config.toml
n_layer = 15
d_model = 256
n_head = 4
n_kv_head = 1
head_dim = 64
d_mlp = 1024
vocab_size = 8192
activation = "squared_relu"
norm = "rmsnorm"
norm_place = "pre"
norm_eps = 1e-06
positions = "rope"
rope_base = 10000.0
rope_fraction = 1.0
qk_norm = true
attn_scale = 0.18
bias = "none"
tie_embeddings = false
parallel_block = false
extras = ["capped logits"]
init = "uniform"
init_std_qkv = 0.0449
init_std_o = 0.0
init_std_up = 0.0449
init_std_down = 0.0
optimizer = "muon"
lr = 0.0113
beta1 = 0.9
weight_decay = 0.019
lr_head = 0.00585
grad_clip = 1.0
warmup_steps = 0
schedule = "wsd"
decay_fraction = 0.861
decay_shape = "linear"
final_lr_fraction = 0.0
batch_tokens = 32768
seq_len = 128
doc_mask = false
train_tokens = 194700000
steps = 5942
dataset = "wikipedia_en"
MLP neurons of a small language model. Each row is named by its layer, matrix (down: output weights) and neuron, and shows model dimensions 144-239. Each number is 500 + 40 x the weight over its row's rms, rounded and kept within 0 to 999. Numbers have three digits each.
Before each neuron's rows, "raises" lists the tokens whose logits its output raises most directly, leaving later layers aside.

raises: "tors", "se", "ective", " •", "ement"
L10.down92:396541461418512494549485539556445477470472558524527496453478507530511514497477506506489562472460482540480525509495481510474544496517490502507427539518521536581522459486494518507475522503538452535435481500466536556522514529559538579509547464515503531471549487470489535464430492518431480489

raises: "sion", "ious", "ien", "dal", "ion"
L10.down132:557467559489511520569511475552493534473559588498470569483497489544540469482429511489465584451493424434506596507429487507521520422496507472515498446464572518516476456451483511405586539469564442416489509496443599498402517476482481472515490502640510507495517456518473427520458471477466476539

raises: " de", "ties", " months", " season", " years"
L12.down919:414473515524479516471543477546483552515475508489490512546476497515513536520481501555461508492499494494489548532506535503459469543489449493461494555468540481481577448492522533471475511578463486429443527569509475577553471471481547496468537524459497482545516550472509475525473527500572577453

raises: "aging", "age", "ize", "av", "cha"
L5.down825:457532486541531516482482526461495492481549465461463402486443493500549483439525487473505452490503468481494473440537430480403449445494494556482483500489516549449492452521505479537526556542470538589489529515525508507452507505494532497561597535470549453510595484440476548447585416448507548494

raises: " released", " published", " played", " adopted", " issued"
L12.down973:505510449538493584538495474491514425510487517515489467594547519515490525483515499467519530459461475527506465514440601488507508594507454518509517427448475537491428467479408519550535489493451474526477477487631418528483452495480506525448552481477509461398564473520520510518499526536466479551

raises: "th", "the", "one", "more", "bit"
L10.down844:578506476564507498552444439492459475525507487501459551469550471543497544542466508551514527509539453501480476469463520443473472434519447439437532504472524459459466613537548489544503496493475501514527569476573503515534532504508453506494473525448583530576500456483495478525606484526491472459

raises: "ller", "er", "ist", " whom", " score"
L12.down199:465475518439408530520532469526436396460466604532543402498527464485503461501523444552535495481565476485507549486566517472509587562527501438548568544465486529533526390508475449535483532472477440494504449555471528489492502510514507534521503559476509466496494436483538556467541493453496492508

raises: "spite", "Note", " example", "===", " appeared"
L10.down10:543534464542499456522510433539490511556569449496440517503444540472482505504466529494543499517465544466594529501500463498467536507511503492457570504525515490499473485504505409416492517474504526455544497535524490521526497516623484451524508518502521450444479520449554436496594470601550454571

raises: " is", " was", " has", " remains", " began"
L9.down872:507437515553543587497580514584441480510430513477458510541463485555490530477427525456486467497515502488559492479419519479509475518429495559502482523564507456457428527450523493530491529448508513430437556509498462377506489484503482514438399505441549499463451485487505517500516478559475465456

raises: "burg", "e", "os", "fford", "es"
L12.down339:518422471492531498521495538477496581508468493495431586483515476511457488472476552478504536576510574431439566518446574502567488484440439515459501568487547467526521525497496457514500523560500554516517524508586509477507491517550555480508527442493512603442458419525472539447445499480559486402

raises: "ary", "aire", "aries", "aria", "ar"
L8.down748:515440517493467563465539478543471513461536442527498492493457534480522485538459538497416513473549525434553467476482532562499538452533539482381446524500567498478499499436494550544533561421495569549483522575462436537526520458495522537396501473458547456479482517527541457536519480472484484525

raises: "ac", "att", "olecular", "ax", "ous"
L12.down839:458520525437530482479466468530578510422535497484571523456477491551402460498538487538539573534525534495417533467475609494510577480500501506504526481549581468382492557536504462490440448493439515576580495517519507473518539489487497517541480511483494547461474455416502502469493544439462531522

raises: "it", "ities", "id", "its", "day"
L10.down158:489402407533475535470463433455491573448492493528532500531495464475487497460423475557446539476485479570481457461447531483616493590517515539500520502448490431447541475471592540538466488523491481461548479535466529562482509560457467493452504485480538541505575505554508560504465515427524491495

raises: "–", "-", "−", " times", "ward"
L10.down955:559555533504521475437551451497460459456554500439492501505509533496494466520487489526546537535454492517492477534500510456510472472527573538522499582526588499535537429537592553538443521500477504505513592423515465487545573522452493541439500502463527510517470540488608488522562514498516490451

raises: "ions", "ion", "ence", "ified", "ity"
L6.down330:487486461387494441578481512548487544522454467478467496450513519483498520481493512499480517466492470540460485444520436538477560535512442499502514489478449456490479485499478428505516598449481510470446490564468561477534524495490451506485541418531501470544426483605528569522460449510572571544

raises: " he", " they", " which", " it", " these"
L12.down499:533492539504491542500555524504584521425589419526478476597520529438472454472541535531537516429485520471537500507469504556490526531485465517485540463485507453553467512538497531530478494472495492525434493493529530519515480566534485465530478495496512483453421484524511539496494502526510543528

raises: "es", "o", "as", "i", "os"
L10.down698:512456388504577430530529531437546493605474512463527589488528487477528463542500580446490567569473425571504578521554529533543474479526483498479510508543429495541522489508472428414454495522487486578458537469465445494542505447509476439533505428550554439500515468524462430478431564557512470444

raises: "bra", ".\"", "DST", ".", "place"
L12.down407:526538468501494445539508509523511537530526557510538515487530489428393485538459491475471495441522470491459560460480440504446434451494566563539555510526487514527583539421503534504444448481433490521495541500555461478455438477440561468480484469515467427535421534546524489434532594539493542461

raises: "ity", "ium", "ius", "ities", "ulation"
L6.down464:489554515542490425548510511533433492524485482479537431528424523485503574489509426464509519499486470479535537446563488533566502482491523494512571511436480379503507533447500460545480465493526549440442474524560569534451531483552508511560494542461501473525497435495479478578550521471518527556

raises: "ment", "ador", "ors", "iving", "aries"
L8.down222:466539490540443513502457500601504465488539569531497506486500500538473466479468606527520474412535535575507526509543487487531462501577409443508499439520506525495549502511486560529558478503571529500506478401494475525533468478463511437424521506500500508493483448523484525423478440547450432431

raises: " location", " part", " place", "ified", " role"
L12.down346:572478507484524514481436506524489440548500498542516500558536531511518516466552556515515509512538457538484505481468512505525499508461509518509458521471507450501483531445530538575451453397618466450545501538511583520541452500494484519514539514511433547472479486537524484445497501410514517419

raises: "ative", "ate", "ation", "ating", "ated"
L9.down134:540443462490465488536497480463474471485512520467557428493554423483517444518555572546486468471533541523433520518485532497544479497554527502518467537473589510505490455509448492556384488537534495484399553530495480429492500589513535535474524487525523517585495526536471518449499465524539519560

raises: "ac", "ending", "ade", "ister", "ad"
L10.down291:502454533487478556490558490563516536444492586543485524526539468484539481555496495476549505577537579505523560506403496512399580455546472485481457524549545528431549531503474548461573441506543539543528482491426472425468507485441547570507488560491515495465544524575477522460509516535567544492

raises: "it", "to", "on", "its", "of"
L10.down188:510394494441539457517455469412518559542482559496544479442540515505499403478467478477388508500502489520546420490499458526543432499502488536466456464533525519528528437514529494456487483437486535570495485460469535542505442517464493558515487455427481481453531442513537540517456525460536538513

raises: "ved", "val", "rated", "ver", "part"
L4.down354:524567484497476455471552450492505492405492504480439519504459452506512460498463578481493529556549474489558516467584503559518560486511474500524523499591501441489511556443522541549514473487505521543523565466460443524487492442495530567488503506540519509536577525561566470437555440540402521508

raises: "elle", "able", "ous", "ae", "ate"
L12.down498:462493560483476466406477467521512478531482565517504452498500427543505434612513525512508512496547591454524519478473593524470507519490487493398456496537540502500521539421457516553496528458521527497417537506524515495404489502538510492441575523534539574514540523509473532472595469519458511534

raises: "our", "ive", "ease", "art", "gue"
L12.down87:503508517539436457487522515539558536508441526567407469509416513598518523470568506412451527535500513480517519466475489490547434476469439508430531435521584526465504504499506485532495494466499582493524513525501436540524476494460544545509524433514570532438488432538502543456526602529484466507

raises: "ating", "ation", "ant", "ated", "al"
L6.down278:595455573518481453413489505487479549482519472474544533528549500510515521432511566411494539584504454458481504511465493544598445499437402458456471509444537456496458506502499510434413556502552473513512447524498480490510526473514500544482576470480523442467480512493530503505476502473497497526

raises: "ric", "rou", "red", "a", "|---|"
L6.down817:481590520474477530495528495532476514465542495553499563466521530490469497532524450488539492550491537463468462533451528411518493488445552572514478433481514493562441519472479492526438469510563497493421575483482440567577535416474532472561539511513503572440488484541489417530488484457421481515

raises: "ly", "ized", "ize", "ising", "ally"
L12.down178:477453573526536515531504541529460483525477556571494548535528503499506541475539472584489443538528518513478504571490431469544508546516473496484544487544478539520525477565497465477435527489500504456458486519546489473529467557471453466565533489493458486547462509473397506522507487433500570523

raises: "ries", "mit", "ball", "ry", "ify"
L8.down535:527454462401537491500471516568497507506492512530494472501415450445493508470439471514495519535546541553453412466509458485507475500443512473503459526464528453542497519490425488489492443541523495527555463536547477498509527510507522494518499561432512550473545480537528475491530483460515506527

raises: "ic", "ending", "ral", "cle", "sp"
L10.down428:486468480440541458524559502563474493519447490587463522523489515430586461487506554584494493455477477479533572531483503461456530515535513433508484449489474505567530497452502491433601580507523495532512526532501549443504486496489451504487548563449412420495444552518425582480486508498574525522

raises: "ement", "tier", " champion", "ors", "ments"
L6.down577:528516514445505525477546539500486518499462536503492492479455482478498441432543560555549528527519463585530429550487504513535498576443485531507529570469495559532540515462519426530509522438541568535469467479480508498489557518505486466506450537432517500513499552520512581421547469523533546501

raises: "y", "well", "ur", "on", "ro"
L9.down168:581492426497479456518561521491483489515428456520533528559528408512496470457468477503547492484543534446464478515479469470540502431493515516482446485469546516482468530461456556509539514496574528479469573449576487446522490418514433550434482503475530493477521539453470531539517588464501490513

raises: "sh", "|---|---|", "shi", "me", "went"
L8.down151:506475497557458526499519473447523470552415488460578486450468506448514587539473476506448480477556388602447513443521447466523495542546464466500539500481455510499395484512480513518466459546497593464508453514522471516479440492468514478548508474506453522577489495612475475499547474534459505543

raises: "ated", "ation", "ase", "ations", "ating"
L4.down172:503502481483502542511458504504468523481441489516584524502499540475464547492535536460518476512488513498437478487569550549434444565525482496485473472485565522477559451522457453504438526506470486555515521490469536463425474522539505555571500415475538546575426478496480501457471461499580539579

raises: "sk", "ce", "con", "tive", "cken"
L8.down283:466452530455549474449521444558490490555518532468414498557576506569522493489491488462457475548508518517444487513566460465471542454454410543505522476482472437543561517503565514527499441457451504522459606515491571540457521524487481498418429454463548528472475545553499494492544489509487515390

raises: "V", "X", "I", "avi", "IV"
L12.down841:462537526490450470488489539479491548513485525502457484477484505475448503478506474451518502496465537476553538471389568541484487548539523484484545512446509531450492470512556467480442509480544551462515473566555502467501517513560493454489518513526512431433482490498510485474540499587547470540

raises: "ward", "ally", "sphere", "member", "gen"
L12.down1007:503449511557453462515522456571559537543526462556501523607471514494411521462498506571522556527441459469488471514572551519541466503567519576538550540561586523503537535489489492560538497480497523580475468532450507480465507502510467522458544531557563492472489569461514469538539425491493520449

raises: "cus", "vers", "ver", "tu", "poli"
L5.down76:535544460474496474429495487501490512533457529528532492503507505492394500484500499523527518440538478412533480487478557473480502543450523481530469550522504439646527519443521532402525527561523530488455515433458485517516519452449558507476508533530523421534450505509423505502486494552493551456

raises: " they", " he", " she", " it", " there"
L2.down645:586582466547450484484539470535444390487512455436474503464463501508488524482498454540483560417501524423555540448476544578516506506514454548474523473490496494529468492584495551543531516576485539531576493464558462569511601502512502515525557416562477542528445497537544537500452503515479522535

raises: "ie", "ver", "vers", "ut", "lie"
L8.down257:457430472506554445466495455474501395508512538523482500465435481501434516441538492488493464494555517436501529462472542548472542504492528510545506392536560437559480498478459539549488516556514523438480623433516516431486501508495559531538520530447563498532527540476500512476578471529510562435

raises: "ating", "present", "ated", "at", "â"
L10.down657:460526528428492555543586425523495491521468507530572461509501478474486498478471492487537472561447511578511520449539536471436477453519487439500488472424483523471525465525510539527502501541508484571534557490499469471470469498483496574490499482456459486494500460474422574471518469521491458492

raises: "ature", "ry", "ries", "ller", "Representing"
L5.down689:526436550491417514522524458455457461461450540487525504526487471520434485635497447538524500490537551594512438550473512532543559535515470490492474513438528488558401488449493535484421508518555530460593524451533531545518501521478551498515473488411425450450615577483520527497434498540426557492

raises: "1", "8", "3", "7", "9"
L6.down376:530509498469477536515444465446501455489502494509408511509578489532532409421567482424551506525470443489545476444526517468435461494536434472478434535488433466414458465562501521532578450554470578501464453559549531562504499479510502460537494508580488533494495534495488468474460508451514489513

raises: " example", "aging", "ever", "mic", " possible"
L9.down218:590535509519544548448556410462455500481623541465481410532570500499463455451457553478491517474502474492477507453552463481510523556484455499530513425502553481503556468521517457520524485560533465453553545484530460518496447445503490479462466463504545512558492461442532454454531501511545560515

raises: "ir", "ire", "iro", "me", "el"
L8.down332:563547498441450524508447472582486577530487470440504514464502528470512490515538519517492516617488530499563507560523501464430503503511497537519507506514546512513385460485450582503394514562506517504427508587480495515472531466535507542511518561454482508487539537499476542471508541533469430569

raises: "ner", "by", "fa", "b", "ten"
L6.down779:599499488496513564518606495497497531550509489528431570504472458459460454454494463532508549529494542457483526519442503475437456515554535501518544495494524555588479507485462428551527476480541520487586528571508545496556472512473464511516544578498593478594572537523544511493517473529500482479

raises: "ology", "ologist", "ological", "matic", "ature"
L2.down265:552524516532520488477472461481508514480513454464563432526437466502500478567499502468506536471552505532475499508510475520526555568397403509537437482457560454504501441476422480445536484440487456515536510535479539456511489413537460558581499445433504574502517526535490533455520536523586462501

raises: "″", "ion", "ions", "burg", "′"
L10.down566:496501547522524446496495504475530498454522496507451489474471507432573527428457471555493449513525520516468468481465545570559493524523542528504453456551512425519455504468449526444467461474476584495471565570553557525543524550527528535487525444448521541451479490493484523561509532496445558479

raises: "ed", "er", "ers", "ment", "ing"
L9.down481:477513449499444518486538497481452473454533512520494459433442559498539509539511651501543528542540459575409494490581539503500516531571514436393542509507557501515501538465472553494452477464528488558491426514499487533458510634535511444483461577472493499389562581506502540545488509523538499463

raises: "ment", "ments", "port", "ed", "field"
L6.down205:568532492508500445499475547559540461467453495513450524471466483482486497433464558469515520414466477537440593520533458533515544467529453435516562499539480494572500478507477487421484465508488502508454415475528472516536497549563498443535460512515486575471536551423501501533555525493516457559

raises: "ium", "se", "board", "ines", "gr"
L10.down15:452409499515576476561495569520469527476525529495546448518519439489576526530534497464474476462573518475560532486543466498519487417522454437552472529469451484513504505503428496470458514522504505564534536491515459506495531534418462421499497454506528516449473510498544582526441478528545456516

raises: "ments", "ment", "ised", "izing", "ing"
L8.down861:415450484513520460533488473471501376524408509493472457477462411471549558529477533476551566565573536509503529543483505518548545514502531528472507467512546455571498536438582589503515497536508467494434469505568500514510548576478462490462471532521578467536611499489528495502446507509473447535

raises: "),", "\")", ")", ").", "over"
L9.down116:483514454553510491571542500532510501484499548530496460559437532495535559427495507469556505452521498461484532487557445539500531459477482534474495533493456542515521494571618483512541514480470527529484482481508479463470587506537487519462589458514494587444549499396514476586531448580488518501

raises: "able", "cover", "matic", "ick", "ware"
L12.down676:449444499438507523502483412556587506489414545429613529465520511535467559459460493547464513487424539488511490527549446480535443535472494464445464479441534455543546491487464495470424465466505553556541509469524511515537521502463524502508419451462499476518583497485507489504548536514439530499

raises: " he", " they", "aries", "zzi", "ct"
L12.down629:526487491497430537456482572450510537501505512484427561444474468527499475524465514528471521456482461494529557432502478524493514471524454493480484469442474505557515486517474526509557549497401591518424578464467492505513507493586481440433492423551535474486452450504473535463507519514551520568

raises: " not", "ish", "by", "ub", "ly"
L12.down291:472487444519476536500519431414415561460505565491489479497488483528471545522492492522514407472517510491524488567496545526471558540508555479493521504511471459535464453516432518513518465554485435448515482493479488608535532443428478489501538441513501529522515467466481464444584518475552514562

raises: "illa", "iller", "ulu", "ard", "ill"
L9.down348:522504520547460433493473457532510522508455461524477490468501567443510427494524588502524551513492461520538502473449527491555499509506515444436485555528532535484529526515513581586571528526427530459578506545540500527496485547486476462494604464542549535536472463509470432474464567495515556490

raises: "-", ")", ").", "(", "."
L12.down319:482551516558541527462512594569508536463480500495481414519471454511558412495503504451506461483461548466495487523513481542459467483553419471521434520575459523496518460526589433540381488507527572532520458489498515456480435567524529491577548484562491572443515518532525538471478446501464517555

raises: "ence", "iti", "ities", "ent", "cen"
L12.down385:568453513510454451499452520439500483550527504575478476550501490459459494463503493517452464513506548504579503479386504574487509476568508417473463478409501487549461489538479447484489488466517543531495518475526479540476476489429511472476493487567486442516496583559529469517519581488513513555

raises: "own", " behalf", "ation", "ations", "n"
L5.down653:501479454510497491466510547528497459432537579543524465535448492481466506473556555452567436534475500515406545416451534529468525431588530513476491523498524575537468454533470538480411473500460539578514496434471560556496499516513500498566479549486472542487425515529486438491520504497477502546

raises: "ence", "enti", "ee", "ent", "light"
L9.down429:455501445435415447527550463498553461503527555496499442508504509477477483512518544487486485562476518479532537568433531493485512505550501492489455540453459527449437535478456469510467562532465489428476469513498470506572542565509513483448526425516478504552498531492498496527486517501513495464

raises: "ment", "ments", " singer", "ur", "mate"
L10.down916:510483531494487535534522507459454517544415492515510466577521488559483509533485427524517524458549452518510499476533500539537463434451433450535512487519457543529470503466459509504480478493536523549515515515560534462496555484550520513459478487497517472472508471490494524439422537465531446491

raises: "pet", "uc", "ped", "fort", " career"
L12.down756:440522473450462520467548529532538477495520498554508541484503476484477422497379531538544567540508495520478497490461441435532489428471535514505480526462459478538476516550512501550446531508565474508480473507451509515580506520476552500536543493510500539456546464505484510450463450528530588501

raises: "vest", "va", "tra", "ken", "ive"
L8.down157:518457461470444476564505525515551476568537522434501461488550543485437504500552529499566522539482500428522449448485481466471536548471519501457527506485470507653504476461483450462504484492535514536526487532567460495572523481472485466500467453518540497583507505477543547536489519481448562411

raises: " than", " census", "way", "ating", "lies"
L9.down451:437543534460471570532478545544503592523509453518607505446498492466528510531523503537431510497535567460514493572520492560554472496489444456556564584495493509540573562509493573503535486477480424493497548466557498449531494451464460507498463506450537444454514564549547498422498469561535493492

raises: "ment", "ments", "tive", "ž", "bility"
L8.down772:474478524517527501504461618479486412537487457549519465485549523545468425459491534485457503493491494600511473561530495459533458507443515486497519498492520476501504584516574559489433463550532563551554472492515494478486468502533450430477456556505500501493517465568442494561552456544556522606

raises: "ist", "tern", "ical", "press", "vil"
L9.down382:507445540497478503492594504575464530487436541514498481523489409488503546466482535540552544541473551480572561506507493520538510500517491537513503541453533571607549480501481525385564423508547542484470484520532475581507552453571533551502533493550495487571527485473529468567492488456471511536

raises: "ire", "rd", "list", "rit", "cle"
L8.down251:562481462518564476456455584496507485418391514490450484518526412521519440416534459471506549496488507456539496557528515536527483530509531590583503463498470533588459457462465555487432428447474488501482552554439504483556452445507484563489558464500550448447545516470515506457493575517528567488

raises: "lor", "ese", " Area", " Police", " City"
L2.down906:521510473563463475513526510512558531430591469589522564516484579577513483544524449557584466462493455510492472500515497552533492410446526478470507428493493528481501523474493478534569525504504511449633498520535504544473452520546459499425526509483467489538544502504489464442567399414546514535

raises: "table", "ces", "ably", "ative", "tu"
L12.down735:527524493546489553509457505569475499517528562414502462511548469451501451511510479524506543440549501530492519580517542511398490482533498506520528478519537543480487507546505524475482555476515501465525535560414542459534529493456469447510556545544477503560537558524489559440487593505469487581

raises: "dic", "dr", "od", "ch", "dra"
L2.down111:448524470502506536488443452583442532541492432573529508490508551418470575505523491489534503514604449525518484445547517536507491468558519488515514531503502456535456500490486507557512488473475442534516482479526495449485527500515523533480494495512484538492438538495464484474550465449576526503

raises: "ide", "well", "ect", "ox", "ight"
L10.down466:475525545557505543487399495543457583492458514521469533531544467528523530529508483530506471529522481432476465410498557487557509507537530574467569463502545528537497495479513554494516508446582536471468529426485518488525496429489493406500522484530519469525535464539507489477554510459525560523

raises: "ative", "table", "ion", "rose", "ci"
L9.down88:501525580529448487539498578500468529501519480531485471515555549504493457486477540536491569505526481493476515548525517490422560515527465535486502479458487435498477590515483567532443525530537588523443507521489557526494495505491531497507520497422489477532530504509523460450473475553491491574

raises: "ary", "ari", "ar", "à", "aria"
L9.down493:489435537542530452453477518458493463463545433492496470485467495542482461522502558467520462491520541522572513454557519483557522490507485511460493506536550572578498535492401537487463418482538527542518547541513467534461563485462480516506595458551495443582488550461564506534559457498559438617

raises: " diameter", " length", " height", "m", "matic"
L12.down52:552500436520519485497615505475419544529507491508446475502511463539447513490473560479454519446574487517402471526531496496475493512485521522502483516417479489609564516502453515522522499464483534532495496461494521428473541580512430447523475539495491555558511477505515479514523531474447525475

raises: "ment", "age", "aged", "ments", "ttle"
L6.down443:507556519496501473484463553460531535473476417540436490500463541506484543499503510462512565454520519618449469454524435516526513552516501569544543455580550521530520600528497516533443499517508531561480508500533553496497538531487489483494529561525534524472511465470512460535423382538509501501

raises: "qui", "no", "ía", "qu", "su"
L12.down857:403475526489517490442556586529509487518511565506426561462494530480471445528520526543485512434567531420479481583518429521461493471500495528499498552575503459441548508437508420560479511526553498509489516535474487534489468532501501573526477522530433470522491494465510523417438485478573480528

raises: "incumbent", "aged", "Incumbent", "IL", " renamed"
L12.down470:555614530483514500551538466491499498477515538447466535477480527457541480509583509486459552450449533547506539528560515502431457602559523528509505493461514431462472546473484422515555471500545545540542502514454477433460480506454566536510429525451501517497515530507493473559546518523465455479

raises: "rel", "ry", "tier", "ries", "ates"
L8.down736:498430460524514520441520468496430518571502503476522569483426544467452490530476499452516449462468576548475512511480579509535545448466509427477544512578446469526431417489497494539501503496496479472444489514443589525504505542411532452455544529449555485503554496516471504524457481449553526491

raises: "ation", "ations", "ification", "ity", "ologist"
L9.down950:540499501512453510476542513516430514427540477543555439419525467508447497487522511496542459504563415581468515497480521550552481483522505413501471505441564508481472522466492511432557547497439494546535500445552553506511556520508470528471454515548447487528512458447491483440491510562536475527

raises: "onic", "on", "ac", "ate", "ova"
L9.down781:503502481520559534498479511471471574519474496588466540552503508446447427551470420509522527457478453488404529505508448462525503518447502476524509484545456484439474463497464534490552473530556461563498521475532421453510540544485559470545502493391468525503521497503462429477479505512511497547

raises: "al", "ally", "ant", "ologist", "ants"
L4.down828:518402557487471466406451520442549460516484496490504550502485522548459523549440528520540566526518552562496514461563445493491505548438527487521512429495525538533510490515472587534557508480496469535522458542546592497514506520487554481549556499467499473480451481473480514471557484500572501522

raises: " name", "ious", "se", "l", " names"
L12.down670:481501464492447440517474452545495495554516497530459552503576481443542490401455414555441475511477509463511476460601480536400525519469455444529492473599492488506441518543502569484462527486477485518487552462615526513528434549472478569474573466465475556494500505494481502525452517504502564473

raises: "ure", "ants", "ant", "ore", "ed"
L8.down667:518485411533489469550499546444518468552507464583548463518530488436460496512391543485516506540483510561526442541482473489534483538434522518514518475464502531558485584529496501443497523480538531566523447464561470459469516485525523413494531426414521450497501513512485515456489453513561431463

raises: "ly", "ally", "lies", "ground", "fra"
L10.down647:426472496516509521437528459504487517526491489515498517545554528461506546420492542511505465521548504551507433510511476437558541554488541430532548481494509494544526462537438508490470481469504487460463492500455484448474468521505428494473485501509498508564481553508524531495547547455440466535

raises: "rie", "re", "red", "ric", "ved"
L6.down302:474491508586454534497537507488441484561478478519469589474538521459497595437498509439539468496546448464474454535501498444536487476399491545511497514524519534549489466571484448538515518462567567455477556492483595445484583450505493554531462415493563467523511442488450498446512506482491515527

raises: "ry", "ries", "ship", "rit", "qualified"
L8.down189:551529535528483539540553468493533494539501502573487526479454553478477463475495448517444521484466500553460405503545438526574481463481490471499493538523542480542519507511513526462474436452530476426630446515421543515403539429492512495537480463493479534423535514513508488467436573516520542511

raises: "z", "illa", "ches", "t", "tier"
L5.down483:569407433494545569493471494498517511494509572490457436543447476518483530486513570535540522518485489515487493478526531543460573461507468484506477520463515481483469495481514464532513529526483515426407450513490457501460468466446519571535501519485546603497443474527543506487468445516502500519

raises: "iro", "ira", "au", "ir", "las"
L12.down82:537554485500536507466455462557541496500499501432473480560505519492506488478523525502542458500522531533515539538489469415460466442453486469566547545554426541516481446514484540481542504526537512581460504505478513446550529409547568518492519579514501562547518564451472491451436544475524471554

raises: "sta", "per", "ci", "itu", " –"
L12.down822:472427535467453511442511516491548522551577483504501472499492590471536510502506510483505516462428518463567518547501506527465509457504509556539556491505471514492464502544530545514488563515467564475482530505511502496532456538504502469511520521590459501442446484463440369442486518481485588511

raises: "na", "ized", "ing", "ally", "ize"
L9.down513:397455547452557462483495470492517477497552475548419528502476553525558519583552494546537401484498485477512543531473473515476538506460477487454526521552572536518473512501543477481532567432532564519484494560432502558479477520449391412499565477513523492505535571486507541477510451482478506537

raises: ".", ".\"", "\".", "ina", "”"
L9.down717:541531491505518433479524507473516481537453563445470471501521509501550429510493461474467463510480435525523509518477398600504437435589476545494583463559552500469551461510502418522486440525554497513553518468555480470495497503425575475478510487553491516483471491476490440519503530511510520499

raises: "on", "onic", "och", "og", "ino"
L5.down174:496518426526490471507488538467482466478394446448483504497521486428555476503516454546477501453471433504462568557603427531479446432575549497443421513502503464499532479517441430500510494523520468529439447489459430467522503495464465475530512593486427522466541510491457553566547518534508472506

raises: "ture", "ers", "aries", "ous", "ors"
L12.down617:387459500485458583525542459490479435529451522517473457419430548541435433468444521583554484469484560550490535538485459535507544441499510488496487515513517441587512491538485544473486455447505464498531519442516485512433517528535472469422550542521474472490599492512503520482508486472493536478

raises: "head", "im", "part", "but", "cade"
L12.down421:522473512487559485483432490511492525511511426539516545553571482452516529494457511484519498573512540472538463580548455485519499494470523592489485526456516501477458574508534493472576572487516579470530473554471512541460487466493536399511519458503549467506522516478507493512516536434548589541